config.toml
num_hidden_layers = 11
hidden_size = 256
num_attention_heads = 2
num_key_value_heads = 1
head_dim = 128
intermediate_size = 1536
vocab_size = 4096
hidden_act = "gelu"
norm = "layernorm"
norm_place = "pre"
norm_eps = 1e-05
positions = "rope"
rope_theta = 10000.0
rope_fraction = 1.0
qk_norm = false
attn_scale = 0.0884
bias = "none"
tie_word_embeddings = false
parallel_block = true
init = "normal"
init_std_qkv = 0.0349
init_std_o = 0.0
init_std_up = 0.0349
init_std_down = 0.0
optimizer = "muon_variant"
learning_rate = 0.00373
lr_mult_o = 2.0
beta1 = 0.93
lr_head = 0.00734
warmup_steps = 200
schedule = "wsd"
decay_fraction = 0.595
decay_shape = "sqrt"
final_lr_fraction = 0.0
batch_tokens = 65536
max_seq_len = 1024
doc_mask = true
z_loss = 0.0001
train_tokens = 251000000
max_steps = 3830
dataset = "wikipedia_en"
MLP neurons of a small language model. Each row is named by its layer, matrix (up: input weights) and neuron, and shows model dimensions 112-239. Each number is 200 + 30 x the weight over its row's rms, rounded and kept within 0 to 999.
After each neuron's rows, "fires on" lists the tokens most often at its 100 highest values on Wikipedia text that the model never trained on; "fires in" lists the words (lower case) most often at its 100 highest values on Wikipedia text that the model never trained on.

L6.up1226,166,202,226,182,197,238,227,163,214,198,212,232,207,249,191,196,179,185,191,212,188,190,232,203,143,203,207,154,241,217,180,222,219,175,212,198,220,197,182,184,194,243,205,229,192,197,192,131,190,195,150,213,203,187,189,219,186,212,185,194,191,218,169,191,274,184,235,188,225,225,176,220,217,204,165,208,213,243,187,178,294,247,210,206,141,155,167,200,257,211,200,166,193,240,187,184,161,221,208,284,191,202,218,216,162,132,219,214,191,199,182,156,241,197,256,193,198,202,188,230,205,220,196,199,202,164,136,149
fires on: " not", " never", "ust"
fires in: "not", "noted", "never"

L8.up235,234,236,221,170,195,234,199,123,209,235,239,206,198,222,166,226,220,228,181,184,187,196,209,162,192,172,152,181,207,146,210,202,259,214,256,184,153,185,213,127,180,217,203,162,180,192,219,208,189,199,210,167,245,220,211,187,186,198,190,206,153,218,212,164,216,224,207,192,187,204,174,155,142,178,237,265,158,190,198,197,192,208,202,202,178,223,243,198,233,182,184,192,142,218,213,135,213,203,267,229,135,224,194,213,163,247,193,189,222,229,181,227,249,175,201,165,187,249,223,171,196,195,216,200,153,206,198,211
fires on: " on", "On", " On", "an"
fires in: "on"

L2.up266,194,177,266,158,196,208,189,190,151,197,160,228,248,167,236,193,154,221,163,236,188,224,203,191,207,250,213,151,172,192,222,232,162,163,171,215,209,197,190,197,144,184,219,220,213,242,213,248,207,177,222,181,183,247,197,208,189,206,198,216,223,189,171,133,215,198,183,226,188,175,184,151,212,200,215,200,205,228,214,192,202,229,196,207,243,223,185,136,229,156,203,196,175,178,242,147,209,228,241,205,212,239,260,194,209,222,185,222,161,230,183,192,209,186,194,224,238,222,129,187,174,190,227,242,178,182,224,159
fires on: " of", "on", " between", " among", "ro", "ar"
fires in: "of", "between", "macdonald", "among", "detroit"

L2.up1181,244,213,201,202,238,195,191,204,223,186,206,241,185,158,226,167,192,196,255,178,217,197,156,224,219,182,220,249,226,148,207,181,166,251,165,150,189,240,216,212,196,163,218,208,184,209,235,210,201,169,213,200,182,183,245,229,239,225,196,233,171,135,136,198,257,177,185,220,171,231,206,168,223,185,233,209,170,225,208,184,174,225,259,181,166,226,208,158,137,175,205,185,223,217,189,243,141,167,210,180,172,225,201,226,231,126,208,148,202,259,302,186,154,155,156,235,169,217,221,266,183,204,256,253,228,155,176,180
fires on: " to", " Ok", "ets", "ak", " McC"
fires in: "to", "oklahoma", "chakras"

L2.up243,203,221,173,189,162,177,188,197,177,217,189,221,216,259,217,204,198,199,231,181,185,236,205,203,187,229,214,148,158,164,232,227,206,243,155,201,216,186,197,236,174,175,204,192,220,180,203,229,183,175,184,217,181,164,215,230,222,174,217,196,215,168,174,169,171,189,222,202,182,241,203,162,224,178,120,154,264,224,258,209,294,203,206,212,214,148,248,253,157,261,138,179,195,202,225,269,213,208,183,174,141,234,247,214,231,218,169,183,166,167,206,231,244,196,139,242,266,198,204,182,166,215,184,201,142,115,225,201
fires on: " of", "est", " known", "ond", "u"
fires in: "of", "known", "over", "arrived"

L8.up1404,200,187,197,178,150,201,112,212,162,213,188,230,204,201,220,218,238,172,184,228,187,249,170,196,245,112,149,216,234,134,179,211,229,242,187,166,199,164,150,155,214,169,186,126,200,269,199,234,188,183,191,177,167,238,219,206,222,220,187,226,204,188,244,177,208,225,200,156,205,182,212,192,147,223,234,212,132,171,169,177,177,261,229,173,195,245,138,193,231,223,206,224,204,188,195,197,248,218,196,153,206,219,217,206,187,267,265,193,206,214,229,243,245,204,173,196,157,180,201,198,283,181,203,175,211,189,226,232
fires on: " on", "uz", "uk", " K", " Y", "iy"
fires in: "suzuki", "on", "yamasaki", "kisaburō"

L2.up920,197,162,225,250,161,192,240,193,163,276,211,200,210,250,177,244,204,183,209,111,183,222,259,201,152,138,197,230,254,191,234,190,203,188,194,201,209,190,191,189,191,175,192,180,217,185,246,211,196,226,208,181,219,242,220,169,137,215,169,203,110,168,150,224,204,197,208,165,237,208,210,175,205,197,246,227,150,211,206,191,176,223,201,240,233,206,229,212,204,183,213,185,173,148,190,164,177,202,189,212,204,182,131,164,229,182,216,231,205,212,182,240,210,201,215,159,270,170,229,218,194,216,238,202,198,189,163,111
fires on: " to", " not", " also", " than", "er", "on"
fires in: "to", "not", "also", "than", "longer", "soon"

L2.up855,226,192,194,156,175,176,194,204,206,184,144,186,201,255,291,194,239,265,216,191,177,192,253,250,177,169,185,205,219,200,126,186,189,209,142,190,190,223,197,222,219,208,202,168,166,170,195,261,217,143,224,226,172,206,178,178,174,188,200,225,203,247,200,195,172,207,180,191,221,226,131,239,158,222,223,211,204,208,226,213,162,242,138,208,192,208,177,203,220,189,205,233,212,215,222,182,208,232,166,119,212,150,208,171,212,195,140,281,183,208,148,178,274,266,175,183,200,198,186,249,213,249,197,174,189,161,166,170
fires on: " of", "te", "levision", "ivate", "ased"
fires in: "of", "television", "private", "based", "for"

L2.up1206,158,256,196,231,175,136,190,217,211,193,231,185,158,207,265,192,224,197,185,170,160,110,122,246,265,208,225,195,208,188,201,199,211,168,145,179,163,193,189,148,172,173,272,174,163,186,207,215,212,171,205,160,224,129,215,184,147,171,226,225,164,199,228,227,203,205,257,182,217,270,187,213,237,204,165,189,231,191,244,239,224,200,182,233,185,195,248,228,241,157,170,190,204,188,213,207,208,214,203,252,191,207,234,192,197,160,217,174,169,232,222,226,192,216,230,223,236,200,196,215,244,203,177,232,226,194,218,212
fires on: " of", "ly", " place,", "inc", "en"
fires in: "of", "early", "place", "taken", "vincent"

L2.up178,181,205,201,173,164,188,157,204,209,195,259,221,150,209,175,201,228,196,180,222,234,217,184,173,221,183,236,263,226,248,177,204,228,192,163,192,187,162,137,206,205,261,217,150,236,194,166,209,236,213,198,176,242,214,179,213,255,205,192,185,196,240,194,188,196,234,196,224,174,144,159,173,260,286,176,196,233,205,206,226,204,207,219,189,149,224,225,169,161,201,174,171,247,199,163,229,160,204,120,202,173,221,190,192,193,160,177,205,193,175,204,188,217,222,204,217,177,165,231,220,175,163,233,196,191,219,182,207
fires on: " of", "hest", "est", " first"
fires in: "of", "highest", "first", "same", "field"

L8.up1231,177,197,203,206,185,190,235,189,219,160,175,163,182,235,179,189,260,175,153,223,190,226,214,193,197,217,195,153,225,167,193,221,195,231,173,208,198,188,265,161,244,201,211,224,183,243,144,227,201,155,237,183,277,234,182,242,142,233,184,226,224,173,204,251,228,242,223,197,216,116,174,197,230,217,194,224,228,169,232,205,207,95,143,178,243,264,157,169,129,227,179,208,194,185,238,214,128,202,209,208,205,209,191,219,226,183,197,178,199,223,205,163,219,152,176,198,214,198,156,231,162,174,161,217,231,226,223,228
fires on: " in", "al", " for", "on"
fires in: "in", "for"

L2.up215,226,132,141,166,193,222,180,211,218,202,248,159,207,162,190,174,251,246,175,199,200,150,236,191,178,242,231,173,180,191,139,218,162,234,237,202,182,161,150,180,191,194,256,184,169,195,215,220,248,225,163,156,236,146,270,180,221,210,206,166,210,162,239,237,242,191,140,232,221,220,213,200,171,216,213,165,217,209,182,204,184,216,178,225,281,241,176,191,197,130,169,203,243,150,262,129,259,180,147,213,196,173,191,217,228,206,210,223,241,189,206,171,198,160,221,199,251,180,204,214,195,183,231,181,221,182,200,135
fires on: " German", " Japanese", " France", " British", " Israel", " Germany"
fires in: "japanese", "france", "germany", "german", "british", "israel"

L6.up923,211,191,242,215,196,206,144,184,217,152,179,166,190,224,220,192,264,240,201,244,217,181,205,164,188,218,215,149,192,189,243,217,173,202,199,218,222,224,171,173,217,194,219,235,213,240,165,201,197,204,201,186,205,243,202,174,182,205,206,225,154,170,177,221,187,136,266,154,172,237,196,194,226,208,154,187,192,206,250,170,229,158,259,137,242,197,215,206,184,157,226,179,201,202,181,214,204,221,187,197,131,212,202,205,212,200,207,190,133,221,173,237,178,219,172,208,214,224,207,213,177,239,202,176,254,252,218,199
fires on: " Team", " Party", "ose", " Title", " at"
fires in: "team", "party", "whose", "title", "at", "s"

L6.up1487,215,173,220,185,215,223,125,171,204,143,237,192,202,180,200,197,166,173,192,137,166,252,190,142,186,152,177,156,240,191,184,240,191,185,209,216,178,208,173,218,246,156,218,175,205,223,175,200,162,182,206,219,159,205,162,139,190,230,188,220,189,184,249,230,197,159,193,228,177,190,181,169,205,234,267,264,287,182,188,180,149,235,135,209,203,276,227,187,161,208,214,235,152,219,197,139,125,197,205,239,251,237,201,237,194,147,119,160,193,183,220,229,240,213,189,229,172,215,181,176,218,238,215,196,221,202,214,199
fires on: " with", " for", "av"
fires in: "with"

L6.up363,132,167,164,217,222,217,174,167,197,242,182,181,207,209,208,232,160,273,196,205,236,208,231,205,197,149,196,164,204,217,181,230,222,186,123,197,173,167,248,198,162,163,208,220,196,221,212,181,204,178,171,207,182,228,196,218,192,216,216,180,116,194,205,244,224,230,176,217,238,214,217,221,266,213,192,236,239,243,198,182,218,217,152,196,156,249,225,222,235,212,206,114,239,222,178,156,211,233,298,219,229,230,157,171,157,209,216,205,226,212,211,213,201,213,237,192,224,168,186,183,127,193,213,233,237,200,181,173
fires on: " a", " two", "ro"
fires in: "a", "two", "detroit", "red"

L2.up704,196,235,225,177,190,227,195,175,222,200,212,234,185,227,192,180,218,163,183,218,199,229,163,221,206,155,223,208,258,220,182,151,202,227,160,208,185,228,188,238,211,230,174,95,208,209,199,192,220,208,106,204,205,180,248,200,212,195,163,209,183,219,182,196,193,227,212,186,207,212,209,178,191,225,221,207,256,197,269,241,193,168,162,194,223,172,181,211,199,270,230,179,164,145,244,210,199,228,225,196,188,163,166,196,194,233,153,182,171,229,200,210,190,233,205,194,165,195,203,174,192,199,252,208,177,202,149,162
fires on: " of", "od", "w"
fires in: "of"

L2.up1364,183,190,283,204,230,194,230,185,209,172,212,171,220,192,246,227,189,166,252,179,224,187,199,160,213,196,255,197,179,180,218,245,123,194,187,211,217,216,210,196,227,165,236,202,174,176,145,177,196,177,248,211,209,197,187,177,185,116,219,202,191,190,267,201,198,183,251,204,202,241,181,214,165,191,206,271,220,202,203,197,185,199,176,213,236,217,145,180,150,201,265,168,224,169,206,160,196,240,232,209,185,204,164,179,183,268,225,199,164,221,216,161,243,215,193,178,187,192,195,215,203,181,228,235,201,176,205,172
fires on: " in", "l"
fires in: "in", "oklahoma"

L2.up549,224,173,195,206,140,187,203,138,147,230,194,211,253,248,214,201,198,169,212,163,206,212,202,274,161,191,255,223,278,236,161,181,157,143,188,220,230,229,228,178,233,218,164,192,200,222,202,208,195,162,214,161,241,149,167,158,209,243,203,246,173,238,175,164,196,256,182,209,155,212,257,196,161,165,203,212,197,264,232,192,211,228,201,174,228,221,168,221,180,144,166,174,169,176,223,216,180,247,124,213,122,195,238,176,194,272,216,124,164,170,203,183,184,228,260,226,190,174,190,226,169,198,226,214,208,226,235,209
fires on: " of", " to"
fires in: "of", "to"

L2.up325,178,196,272,146,188,203,142,189,164,257,147,235,233,234,219,165,159,256,195,188,224,142,156,225,212,238,233,237,204,213,186,163,266,230,201,211,223,149,163,223,196,212,173,187,185,210,172,179,217,180,214,216,209,165,185,211,244,194,157,159,201,188,154,151,275,210,199,223,163,180,180,224,228,205,184,210,155,243,239,199,171,163,221,233,169,205,148,188,220,180,188,193,243,149,212,217,195,213,238,183,227,182,225,204,228,238,217,192,226,161,213,181,219,194,242,236,211,246,187,235,227,222,175,206,236,199,186,246
fires on: " that", " because", " when"
fires in: "that", "because", "when"

L2.up129,167,232,224,192,172,221,200,180,207,204,208,226,162,225,213,152,214,153,168,224,157,234,187,209,188,181,215,229,194,194,187,202,276,178,175,199,263,119,193,186,235,172,205,211,215,159,202,203,178,150,178,175,175,175,206,230,239,173,198,166,221,204,193,166,221,228,199,214,187,161,179,229,218,201,183,148,177,176,186,155,196,203,223,150,197,200,181,186,202,192,181,207,158,222,235,217,260,176,138,206,220,214,244,157,173,188,183,243,203,153,186,238,263,228,178,178,236,248,213,214,190,151,215,202,167,167,177,214
fires on: " of", " such", " to", "ll"
fires in: "of", "such", "to", "all", "allen"

L2.up389,209,243,197,162,214,213,161,170,216,272,211,194,201,172,197,191,212,181,177,206,171,183,125,189,176,213,190,173,219,153,197,190,249,216,168,184,184,195,178,176,180,232,163,241,216,199,204,197,228,211,209,217,207,198,189,207,252,268,199,144,202,214,190,258,191,176,135,201,212,214,174,192,198,229,118,165,216,192,217,172,242,250,184,219,234,162,205,180,226,192,146,177,214,209,206,223,208,194,146,216,200,218,182,247,155,160,166,266,217,223,195,214,194,255,180,193,202,187,189,255,166,238,185,225,207,216,211,253
fires on: " to", "ath", "ast", " from", "re", "end"
fires in: "to", "from", "already", "reaching", "death", "outside"

L2.up1105,213,286,232,216,196,208,187,179,219,139,206,225,172,191,252,204,181,255,174,241,212,223,236,239,246,149,233,195,194,236,223,192,228,240,163,205,221,130,194,183,269,204,214,171,164,207,203,190,211,183,220,245,223,218,244,245,242,205,200,179,203,155,236,176,176,189,231,158,255,247,203,192,191,188,211,226,229,254,232,184,185,164,130,203,191,180,241,198,160,230,183,216,220,137,153,160,190,211,185,192,202,172,146,202,201,199,194,221,262,182,240,215,232,214,171,229,150,223,200,193,203,217,174,257,233,213,200,163
fires on: " of", " 10", " to"
fires in: "of", "to", "10"

L5.up796,208,265,204,212,168,209,220,252,210,233,262,175,148,207,250,208,198,233,196,187,164,233,189,206,205,248,216,204,197,195,214,175,220,211,199,136,204,172,187,148,160,246,257,248,155,176,273,177,187,149,222,204,221,204,198,202,227,186,206,216,197,172,157,165,184,159,221,195,198,199,204,250,211,227,186,152,166,224,169,251,170,160,160,192,220,155,159,227,220,183,200,195,192,190,171,183,235,231,123,185,157,237,169,185,222,168,222,172,171,193,228,240,214,212,178,220,212,162,175,202,233,203,222,194,198,222,187,185
fires on: " a", " its", "o", " very", "ite"
fires in: "a", "its", "too", "very", "quite"

L2.up1366,252,181,184,193,231,177,173,210,235,169,218,206,174,188,197,242,198,207,277,150,215,213,173,225,246,152,201,220,186,135,195,154,155,233,243,175,207,179,190,243,210,182,239,161,203,203,234,191,214,162,221,203,226,225,215,234,232,227,167,202,205,205,191,161,173,171,245,197,122,248,281,199,192,164,175,249,237,182,175,146,191,159,160,187,213,208,228,179,222,191,201,232,197,204,150,202,212,177,174,208,192,211,166,196,223,225,235,201,198,255,214,228,209,140,206,166,200,160,209,222,178,190,207,175,203,183,193,229
fires on: " place", " would", " to", " over", " state"
fires in: "place", "would", "to", "at", "race", "state"

L2.up1472,228,186,184,136,228,207,185,194,167,233,207,159,179,135,208,165,213,221,146,216,220,205,263,202,158,196,172,200,211,206,178,232,240,229,174,170,187,151,141,203,182,152,231,151,207,161,204,175,202,143,214,226,209,193,194,210,188,258,212,224,204,207,176,216,175,185,210,191,200,211,189,202,208,219,182,170,167,201,184,184,249,251,205,193,222,220,137,193,257,243,150,229,242,217,182,181,190,207,186,179,214,258,184,177,172,143,202,146,218,240,180,182,148,221,187,221,177,216,166,228,218,226,167,210,216,197,164,211
fires on: " and", " to", "ed", "ated", "ted", " not"
fires in: "and", "to", "helped", "not"

L5.up1212,175,175,210,232,268,209,238,221,210,219,197,173,223,179,171,166,212,233,169,180,185,238,203,192,203,172,234,146,252,181,139,195,242,202,181,203,202,189,219,208,252,191,198,212,191,182,177,216,188,197,115,196,172,160,187,169,186,230,250,235,223,241,174,184,230,227,213,212,214,157,192,167,208,170,239,210,218,228,208,222,207,302,215,150,167,163,165,204,249,133,215,165,201,231,204,160,200,188,231,175,168,251,183,236,141,170,176,240,224,174,237,172,208,169,237,167,197,117,215,214,201,248,216,196,198,195,206,193
fires on: " the", "ous", " same"
fires in: "the", "same"

L2.up197,209,185,211,204,142,170,210,234,240,194,191,157,134,194,244,278,240,180,186,210,205,190,198,171,147,241,186,207,200,222,202,198,169,181,154,224,183,200,189,213,228,164,185,178,142,227,236,230,159,220,161,204,133,212,233,204,246,213,172,254,206,166,211,181,170,156,206,188,172,194,186,179,203,228,242,204,210,229,197,236,183,209,225,187,248,232,247,212,231,216,204,153,233,149,160,174,200,177,185,254,167,175,225,193,222,207,251,187,144,212,164,171,243,196,181,187,209,196,212,207,231,210,204,236,155,150,226,203
fires on: " at", " At"
fires in: "at"

L2.up1321,195,219,213,160,227,137,191,215,247,199,224,159,195,207,189,196,187,203,200,192,206,136,183,247,218,239,158,230,215,237,209,158,194,201,224,146,222,182,197,189,251,202,229,254,241,202,265,203,209,181,217,168,235,200,171,232,173,185,205,216,222,196,203,186,151,249,194,192,238,239,228,196,213,149,228,225,201,228,169,209,191,199,198,201,168,189,201,182,181,198,177,208,176,216,214,181,211,186,200,208,148,154,168,230,217,218,242,237,222,228,167,204,223,225,163,265,192,239,128,192,228,164,167,212,156,237,181,212
fires on: " as", " As", "As", "akes", "ating"
fires in: "as", "takes"

L2.up299,242,204,235,248,223,189,279,141,146,224,179,155,239,219,191,213,169,191,216,180,172,237,228,218,230,197,191,197,236,189,265,147,165,208,214,177,187,197,216,174,163,208,238,253,247,179,233,188,201,181,167,239,227,247,166,189,153,172,208,167,186,152,199,191,237,237,158,179,207,164,186,220,176,228,130,205,179,173,153,207,201,212,188,218,258,202,231,193,186,141,220,155,235,161,232,171,217,189,235,169,177,228,181,198,223,205,186,225,140,190,245,181,236,238,206,218,234,227,219,209,248,240,231,188,224,198,218,234
fires on: " as", " place", "all", " Preceded", " than", "ST)"
fires in: "as", "place", "small", "preceded", "than"

L2.up1342,207,188,186,202,175,193,169,167,167,196,199,190,253,188,203,203,162,207,181,191,213,136,131,143,198,181,270,169,186,210,169,200,219,183,193,172,182,169,165,206,199,192,178,189,183,190,188,171,194,159,188,216,208,226,174,196,219,183,191,238,242,230,179,136,152,227,189,205,168,220,193,219,180,253,296,213,269,162,246,196,245,213,178,200,279,172,150,269,211,218,187,205,125,235,177,196,175,187,180,210,221,219,216,170,162,196,155,145,199,207,229,210,193,173,230,221,224,168,166,224,189,200,237,186,248,210,196,255
fires on: " to", " with", "ains", "1", " instead"
fires in: "to", "with", "contains", "instead"

L2.up574,187,169,218,172,179,224,232,199,154,196,163,149,186,190,156,259,128,211,143,202,232,179,202,187,177,188,197,127,208,250,166,197,155,191,158,168,179,163,197,195,205,177,222,217,162,195,168,173,172,228,130,181,166,186,142,165,187,213,227,228,213,203,225,203,225,216,223,204,220,247,215,190,206,231,189,200,172,233,181,234,225,246,215,212,221,204,152,210,247,257,170,220,197,205,172,235,207,243,164,253,201,189,206,172,208,260,179,219,239,204,209,185,210,224,252,184,233,200,224,186,205,137,200,232,192,128,190,267
fires on: " to", "r", " in", " out"
fires in: "to", "in", "out", "according"

L2.up179,161,157,213,215,197,150,157,205,241,172,220,167,176,240,185,203,170,194,178,167,162,192,182,189,260,242,213,190,205,250,223,178,171,223,191,245,144,128,171,169,264,252,205,237,217,217,255,212,203,201,213,228,211,158,174,262,184,140,181,202,173,252,166,151,196,181,223,184,172,221,225,183,188,198,167,213,242,142,237,192,128,218,217,174,196,194,221,231,241,182,258,177,217,221,163,179,192,176,213,239,184,194,184,170,216,195,227,211,161,174,221,197,198,227,260,193,152,211,243,197,187,223,240,179,155,238,179,217
fires on: " time", " what", "is", "ose", "h", "at"
fires in: "what", "time", "whose", "his", "which", "whilst"

L6.up880,189,233,220,207,216,191,169,158,196,190,163,242,183,174,179,204,200,221,160,148,194,195,210,227,230,203,204,190,187,208,122,167,223,232,281,164,242,204,189,194,264,190,190,182,213,198,212,164,228,165,173,203,188,205,232,183,224,195,209,204,140,158,139,172,144,198,209,212,251,173,210,155,189,215,238,237,211,172,199,191,190,155,180,218,204,146,217,202,187,262,212,247,192,234,218,193,194,228,135,168,190,156,235,179,156,167,184,237,214,170,187,200,204,176,237,180,195,262,171,195,238,175,254,240,199,170,195,189
fires on: " the", "–19", "–9", " an", " 31"
fires in: "the", "19", "23", "an", "31"

L2.up1000,225,218,221,200,259,182,179,185,250,225,236,164,228,194,168,171,197,182,162,217,197,214,225,165,188,162,184,189,191,179,184,208,203,286,170,183,172,155,195,211,222,190,168,204,189,256,207,194,197,206,190,206,131,211,161,203,195,217,221,217,210,134,188,194,180,205,203,183,256,130,238,206,240,210,208,232,225,175,156,187,277,240,233,177,185,200,168,207,204,186,199,194,195,184,216,192,218,189,180,169,157,226,211,148,146,245,209,156,176,176,227,200,179,213,219,200,228,159,183,190,154,272,247,238,190,151,247,216
fires on: " in", " foc", " of", "omet", " while"
fires in: "in", "of", "sometimes", "while", "focus"

L5.up1327,236,217,241,205,193,177,203,205,206,198,214,204,197,213,237,160,204,229,214,173,185,185,161,187,199,218,261,192,163,195,238,188,129,202,216,195,166,159,156,202,220,226,157,216,197,235,207,203,210,231,215,171,184,217,220,216,229,217,191,220,184,170,232,169,176,203,241,262,135,154,179,229,157,193,246,227,250,227,212,203,152,244,235,183,209,183,183,200,194,219,175,190,186,159,203,224,139,203,228,224,156,172,167,135,250,210,161,161,193,277,211,165,185,175,216,205,204,233,275,174,198,221,182,236,178,193,222,173
fires on: " which", " song", " album", " it", " It", " building"
fires in: "which", "it", "song", "album", "building", "show"

L2.up900,188,178,209,164,172,226,181,214,171,224,172,202,175,160,160,192,197,161,189,235,201,183,225,216,166,176,181,169,179,210,202,214,193,184,192,172,195,220,223,180,224,187,194,227,147,213,220,186,187,192,143,196,140,204,156,225,189,225,241,188,194,232,214,265,232,239,149,197,222,186,270,227,210,212,233,208,158,215,201,192,194,213,221,205,202,171,147,207,210,201,131,199,146,207,213,188,199,206,189,221,178,178,203,179,132,144,193,171,266,223,211,213,237,129,266,160,246,173,204,186,161,173,211,236,160,134,201,182
fires on: " in", " on", " of", "res", "ric", " to"
fires in: "in", "on", "of", "kreskin", "to"

L2.up180,227,220,228,204,141,181,216,152,216,199,177,195,147,228,268,225,208,175,229,194,155,216,201,197,251,255,180,214,247,187,165,228,190,288,216,149,185,157,151,208,119,158,185,196,186,206,193,185,160,171,227,199,216,200,230,182,159,196,221,197,144,192,199,193,200,169,222,197,158,205,185,201,167,238,219,182,172,181,180,180,295,209,184,182,197,147,209,151,210,186,213,193,201,191,166,175,192,198,203,240,226,214,193,229,180,248,209,220,159,132,168,203,222,253,219,252,195,254,183,211,182,240,219,156,217,158,215,251
fires on: " of", "er", "rib", "g"
fires in: "of"

L2.up668,157,135,196,186,186,215,247,216,236,175,176,159,173,208,192,237,167,161,174,174,174,208,228,213,207,184,130,273,181,188,212,179,191,205,234,226,176,205,179,247,192,162,181,205,159,231,265,225,202,200,136,187,212,138,151,217,216,200,160,175,189,175,212,200,237,228,246,175,236,207,188,161,143,177,233,216,205,201,194,206,183,217,219,181,199,226,175,213,163,167,209,206,178,176,230,220,183,203,162,244,206,172,216,217,214,164,225,199,205,207,214,212,211,158,237,229,233,192,198,211,175,244,201,258,169,131,241,190
fires on: " as", "est"
fires in: "as"

L2.up889,163,179,195,257,167,198,231,200,204,222,211,179,241,280,233,259,200,224,160,158,256,202,193,207,228,190,232,185,250,237,169,162,186,239,247,216,209,231,176,191,197,190,241,203,167,210,159,207,238,172,181,187,240,234,220,215,185,226,160,197,199,190,237,140,184,178,218,193,182,209,212,184,245,184,236,162,167,225,227,134,241,184,216,149,195,233,199,193,190,137,128,181,164,172,205,167,219,238,150,223,156,189,169,198,205,249,251,234,199,205,242,187,190,244,184,153,179,222,195,190,229,179,235,212,200,268,209,165
fires on: " on", " along", "On", " On"
fires in: "on", "along", "alongside"

L2.up184,162,209,209,176,244,180,207,151,175,163,194,242,176,167,184,228,182,179,224,210,163,187,205,216,167,243,179,141,197,200,226,218,218,163,195,228,216,164,203,205,201,268,239,182,172,223,198,249,186,128,178,197,147,138,223,200,202,200,252,195,208,241,167,165,216,241,230,164,198,231,218,192,159,187,208,215,182,157,186,198,220,211,240,256,166,196,185,205,210,192,188,200,194,219,198,207,233,192,178,220,192,199,220,208,204,186,189,213,207,200,136,192,194,167,201,224,173,230,203,248,184,239,215,145,260,174,195,193
fires on: "en", " of", "ph", "st", "ten", "pen"
fires in: "of", "alpha", "lieutenant", "catalyst", "citizenship"

L2.up1415,269,234,222,190,185,199,193,240,258,153,188,231,243,225,191,242,197,183,238,185,221,212,235,202,192,235,175,210,225,227,262,208,207,192,181,247,183,137,151,217,186,200,193,231,241,174,139,192,183,260,205,161,195,206,184,160,198,216,228,197,245,213,183,189,192,191,198,226,219,230,167,184,206,183,201,217,160,212,218,217,221,181,234,173,189,171,158,220,205,191,188,182,193,182,181,177,190,216,215,170,196,188,171,249,238,199,180,205,208,172,181,188,252,245,210,194,149,188,210,196,197,245,222,216,133,232,171,197
fires on: " of", "ater", " air", "us", "ev", "ow"
fires in: "of", "later", "husband", "airport", "stevens"